config.yaml
norm: "layernorm"
init: "normal"
init_std_qkv: 0.0217
decay_shape: "linear"
batch_tokens: 131072
MLP neurons of a small language model. Each row is named by its layer, matrix (up: input weights) and neuron, and shows model dimensions 640-703. Each number is 200 + 40 x the weight over its row's rms, rounded and kept within 0 to 999.
After each neuron's rows, "fires on" lists the tokens most often at its 100 highest values on Wikipedia text that the model never trained on. A number after a token or word is its count.

L5.up265,232,160,235,197,189,202,173,124,226,178,126,200,206,195,161,203,286,188,195,127,142,239,266,155,171,238,272,260,205,159,193,240,138,230,260,169,214,173,251,268,215,168,201,161,272,187,201,307,153,257,228,174,243,190,144,163,261,205,281,239,99,190,214,156
fires on: " |" 53, "0" 12, "2" 8, "9" 4

L5.up1481,227,172,191,228,145,207,184,195,241,253,217,199,209,169,157,202,137,238,183,249,127,160,187,215,229,223,233,167,206,158,225,146,230,196,169,217,139,170,131,270,211,297,130,157,249,199,239,233,185,186,206,198,237,131,225,209,250,249,254,127,196,205,199,163
fires on: "A" 19, " A" 18, " a" 12, " An" 7, " or" 6

L5.up2431,173,243,134,261,220,221,203,173,259,224,222,175,175,239,250,210,207,274,261,175,232,203,199,181,192,220,195,177,145,221,176,214,226,159,200,177,209,188,177,118,159,172,196,200,259,212,215,200,155,184,168,150,175,240,303,158,161,244,149,179,237,152,180,190
fires on: " " 71, " $" 15, "1" 4

L5.up1160,252,224,182,297,203,175,212,186,228,173,104,170,239,249,224,198,140,221,203,134,174,205,161,207,295,193,227,257,168,182,163,272,158,191,203,151,192,222,186,234,191,177,102,182,140,205,190,155,164,215,184,112,223,254,311,255,126,172,150,219,209,193,183,163
fires on: "\n" 67, " " 13, " s" 7, "-" 6

L5.up35,194,254,166,175,215,152,242,193,195,219,204,150,150,190,215,184,150,237,173,122,243,113,147,196,230,175,208,153,215,182,192,186,187,309,247,212,166,257,176,153,242,243,261,188,188,111,222,268,213,171,244,155,242,265,226,232,154,230,112,151,162,176,218,192
fires on: " " 43, "–" 18, "1" 16, " in" 12

L5.up729,138,252,259,227,179,242,266,238,205,216,230,262,246,239,158,184,202,137,173,97,246,196,235,238,185,197,194,127,215,156,220,209,203,275,148,222,221,205,185,214,172,162,192,157,190,208,157,164,243,208,186,208,169,187,223,285,189,215,236,213,192,184,223,267
fires on: " " 45, "1" 7, "3" 5, "7" 4

L5.up2478,176,110,156,216,178,201,189,247,160,143,162,201,145,246,114,184,143,212,220,237,173,244,220,98,158,183,157,218,61,161,157,169,177,199,141,236,226,257,222,185,234,178,299,212,233,229,217,132,265,199,255,254,232,277,253,157,238,251,219,183,160,223,155,153
fires on: "\n" 22, "===" 19, " =" 13, "==" 9, "." 6

L5.up2421,182,246,164,261,206,229,185,229,198,148,149,132,202,195,188,222,187,209,254,197,238,260,211,187,204,162,238,212,198,181,262,243,207,153,238,170,220,297,134,289,198,220,196,225,225,200,238,205,179,222,209,155,234,164,214,180,192,225,148,202,176,192,215,162
fires on: "\n" 47, " |" 19, " well" 4, "0" 4

L5.up2098,261,211,222,175,178,245,198,217,128,199,227,230,215,220,256,240,183,191,172,219,221,166,190,150,216,226,139,152,215,196,177,209,251,141,188,148,164,142,163,186,195,208,205,204,211,205,149,249,239,154,164,139,268,269,235,207,168,208,137,220,209,224,167,251
fires on: " New" 19, "et" 15, " t" 10, " Beth" 6

L5.up507,219,183,233,202,201,224,199,162,243,235,232,224,143,272,226,187,214,218,199,158,164,178,185,173,179,179,207,249,150,184,211,245,197,183,186,207,236,133,209,220,153,206,204,180,188,174,112,245,194,273,106,135,218,206,161,224,245,259,239,165,224,163,219,228
fires on: "2" 25, "1" 24, " " 14, "3" 5, "–" 4

L5.up228,210,120,188,198,236,209,153,163,258,218,209,196,279,241,90,143,172,132,200,151,158,271,162,282,210,174,265,126,209,175,188,205,203,166,285,192,197,155,187,191,181,167,176,141,128,184,253,190,251,239,168,268,163,272,197,235,206,254,284,163,231,177,167,119
fires on: " of" 20, " and" 16, "-" 11, " &" 10, " de" 7, " the" 5

L5.up2608,201,127,166,196,228,159,201,267,234,170,218,278,166,246,187,165,91,205,186,116,218,182,215,137,229,200,207,194,191,157,180,158,212,210,241,191,161,235,259,199,198,164,188,177,149,170,191,173,153,169,182,270,117,181,186,169,246,265,216,163,262,151,212,227
fires on: "0" 53, "ú" 6

L5.up2797,235,231,211,264,141,256,226,268,186,231,238,192,224,189,203,169,140,223,228,179,127,266,152,170,183,164,203,139,252,174,242,195,128,211,205,157,114,197,255,202,226,121,254,119,191,248,275,192,151,226,206,178,263,197,212,164,183,233,232,209,149,147,230,173
fires on: " J" 27, "J" 16, " goals" 6, "j" 4

L5.up713,141,226,169,181,279,239,254,185,229,253,183,197,148,225,115,206,191,185,217,181,263,165,200,163,178,197,157,190,210,203,155,207,210,184,238,189,200,134,136,215,194,229,224,190,238,281,183,198,235,223,227,139,161,260,222,216,188,211,150,208,154,194,174,276
fires on: " " 45, " or" 6, "," 5, "/" 4

L5.up2283,217,299,277,217,180,187,146,130,198,198,158,218,220,233,193,164,184,186,137,208,244,297,232,247,192,171,246,227,284,204,274,279,179,215,116,214,200,247,204,202,171,240,209,212,193,214,119,192,225,172,231,188,155,189,165,233,199,156,206,211,184,85,207,185
fires on: " in" 55, "," 10, " In" 8, " and" 4

L5.up1121,166,269,173,224,231,171,199,178,227,139,195,134,264,194,258,229,150,171,219,179,123,178,183,179,221,177,189,163,229,216,168,209,219,249,195,199,159,196,243,210,174,275,218,149,181,170,118,186,186,196,184,182,164,180,147,138,205,163,203,169,150,248,206,212
fires on: "C" 25, " Dec" 7, "ec" 6, "c" 6, " E" 5, " unc" 4

L5.up1320,222,174,207,204,248,139,184,271,201,165,249,124,239,197,184,157,295,181,137,145,269,237,173,156,178,202,288,159,206,164,250,229,152,234,289,150,219,196,266,193,296,248,223,236,205,191,179,202,201,148,154,220,243,181,133,206,165,240,240,170,169,88,239,184
fires on: " |" 66, ":" 7, "\n" 5, " " 5

L5.up2773,223,176,163,235,243,219,244,201,165,202,267,201,214,195,228,232,139,201,218,187,174,211,200,215,164,186,213,268,218,177,206,230,142,203,260,170,178,151,224,199,192,160,196,146,219,218,228,155,156,236,163,154,218,245,222,196,200,211,157,190,193,180,157,183
fires on: " J" 28, "J" 18, " j" 10, "j" 8, " Black" 4

L5.up159,183,179,176,253,234,262,201,197,290,190,160,206,182,220,123,242,137,225,167,222,176,167,181,186,162,191,230,130,190,249,176,214,217,160,222,156,289,270,156,252,254,234,136,212,273,121,195,144,212,202,243,247,233,211,158,190,165,162,253,197,214,180,164,223
fires on: "===" 30, " |" 25, " ===" 18, " =" 8, "==" 4

L5.up2813,119,173,191,222,200,187,190,151,107,190,127,203,206,137,173,158,220,200,242,160,216,246,169,297,188,215,188,191,232,146,180,171,250,164,207,169,232,190,244,214,235,216,214,200,194,156,170,194,229,301,191,124,123,264,208,228,222,182,221,220,205,201,234,238
fires on: "2" 15, "0" 14, "4" 13, "9" 11, "3" 8, "5" 8

L5.up677,241,228,254,146,250,179,204,149,291,178,229,222,164,203,156,274,210,206,163,204,145,202,167,293,185,235,261,149,174,182,192,296,169,209,220,153,175,146,215,223,209,189,164,162,271,155,130,191,222,164,199,202,307,174,250,220,220,218,216,172,227,199,249,204
fires on: "0" 32, " century" 8, "8" 6, "2" 6, " more" 4

L5.up127,227,140,212,295,181,217,310,211,245,210,213,108,190,264,204,160,173,218,132,199,196,248,134,104,126,192,273,256,180,230,239,193,189,139,231,158,288,243,223,171,209,200,146,190,172,157,190,215,226,209,118,187,178,138,189,206,299,181,219,186,123,126,176,241
fires on: " to" 32, "s" 8, "'" 6, " +" 6, " at" 6

L5.up316,228,203,215,235,177,228,224,174,276,220,166,210,278,252,167,188,170,255,142,162,214,166,249,130,118,202,202,208,165,164,212,138,237,167,214,160,235,188,249,186,214,246,243,184,166,99,138,213,255,162,200,171,110,131,220,197,218,201,222,158,200,229,232,212
fires on: "\n" 75, " the" 6, " to" 4

L5.up66,250,241,158,186,165,176,223,217,242,294,140,236,219,163,185,203,252,125,268,186,225,215,123,252,192,200,181,191,131,223,157,134,190,230,283,130,241,147,246,210,201,212,201,263,251,234,158,263,247,225,221,184,155,248,203,228,187,213,195,192,141,164,211,220
fires on: "4" 38, "3" 9, "2" 7, " –" 6, "7" 5

L5.up509,256,213,229,245,228,163,161,241,167,148,209,106,256,242,209,201,239,170,150,214,240,144,162,153,175,198,182,127,149,288,189,215,247,192,227,177,214,245,232,241,184,225,226,206,117,174,169,193,203,240,163,229,188,220,161,190,236,212,242,240,175,166,211,146
fires on: " an" 30, "4" 11, " " 7, " Ar" 5, "3" 5

L5.up2083,193,169,144,226,232,206,169,104,169,257,137,245,202,197,223,276,221,191,210,283,181,152,189,173,247,157,199,209,158,213,236,203,189,144,172,206,236,226,193,188,181,213,192,200,250,221,191,194,154,171,185,245,247,146,178,215,213,219,242,224,238,199,266,179
fires on: " " 74

L5.up302,247,139,220,221,198,176,251,213,190,268,218,108,201,200,231,188,184,217,265,133,193,236,222,221,245,214,221,188,183,185,239,172,237,218,177,186,233,233,229,205,191,332,220,204,227,231,187,246,224,244,227,139,212,213,190,203,240,134,205,265,164,208,145,215
fires on: "P" 17, "S" 13, " P" 12, " S" 12, " a" 7

L5.up658,209,221,210,223,190,230,113,263,212,210,189,188,141,230,228,211,168,181,227,170,145,203,174,151,232,232,232,233,176,159,161,225,189,137,237,113,208,177,170,171,168,284,205,250,190,187,186,301,206,209,170,178,185,215,174,292,214,250,178,238,211,220,178,173
fires on: "B" 14, " c" 13, "C" 12, "c" 6, "F" 6, "Car" 5

L5.up2544,166,272,236,183,192,194,291,131,140,174,190,198,256,245,222,185,210,222,219,161,179,172,133,219,238,200,211,145,137,203,231,174,215,254,162,140,167,242,247,246,246,176,217,175,221,214,112,257,200,121,195,128,289,219,231,179,236,154,207,236,167,203,242,149
fires on: " in" 43, "In" 11, " of" 10, " career" 5

L5.up1465,165,181,245,255,250,169,179,234,141,169,97,181,232,141,226,199,270,183,159,211,203,181,154,279,224,217,187,189,231,207,138,186,184,189,194,208,221,219,198,204,229,162,271,100,177,254,271,237,233,174,289,222,165,175,188,172,215,129,173,175,246,182,214,188
fires on: " one" 44, "1" 29, " part" 5

L5.up2382,198,172,191,191,246,163,114,220,158,203,152,144,173,161,183,232,165,235,255,188,174,200,252,207,146,157,239,166,245,178,151,166,163,226,205,177,157,168,204,244,236,201,143,160,259,178,215,293,213,195,225,127,215,163,163,254,188,209,193,219,207,148,76,184
fires on: " S" 60, " s" 18, "S" 8, "s" 5

L5.up435,177,221,246,168,242,87,219,261,146,213,157,159,262,226,234,172,151,252,166,203,274,180,193,218,257,249,258,207,216,152,160,177,287,125,210,241,189,235,146,201,218,223,231,243,159,190,183,200,233,260,113,182,185,228,204,162,149,212,266,131,176,236,167,247
fires on: " I" 16, " At" 12, " pl" 7, " Pl" 6, " E" 6, " Gal" 5

L5.up2454,186,293,244,127,175,149,149,224,255,132,266,164,268,209,201,137,254,179,173,231,231,166,181,226,225,229,204,207,175,131,150,206,179,180,254,234,138,188,159,226,188,219,236,144,155,154,175,185,141,226,235,189,175,208,235,191,192,197,164,242,175,177,208,211
fires on: " C" 48, "C" 21, " first" 5, "c" 5

L5.up2463,162,203,166,241,191,180,225,168,165,255,240,175,181,244,336,216,119,262,218,226,237,186,245,207,222,157,167,234,141,252,163,287,175,214,160,240,158,156,253,244,194,183,221,267,191,194,235,151,201,177,188,178,229,271,270,211,177,144,199,182,235,100,226,179
fires on: "1" 27, " R" 13, " Rev" 6, " ." 5

L5.up230,262,175,253,266,176,209,225,217,149,228,173,201,204,238,198,166,223,212,172,237,118,206,186,263,220,188,189,248,224,177,207,147,234,126,150,255,217,192,80,156,253,195,151,251,231,167,232,186,257,218,190,178,143,205,151,242,155,256,171,216,235,185,207,224
fires on: "\n" 69, "0" 4, " (" 4, ":" 4

L5.up2238,215,206,215,216,260,187,209,203,156,255,226,132,193,190,248,144,160,282,220,242,218,237,122,170,147,201,234,174,143,230,96,213,271,197,188,176,248,238,167,156,252,246,184,165,186,179,208,206,198,310,182,190,258,178,218,246,152,178,173,145,135,152,164,187
fires on: "1" 27, "8" 13, "3" 13, "4" 10, "7" 8, "9" 6

L5.up221,225,170,169,239,261,229,232,201,248,162,270,199,236,143,189,186,194,152,275,209,127,203,211,151,166,166,173,136,188,187,266,212,210,179,262,239,188,215,219,210,206,195,204,240,207,213,155,160,149,176,166,297,160,217,158,246,215,166,195,144,181,135,196,268
fires on: " He" 35, " served" 7, " She" 6, " to" 6, " he" 6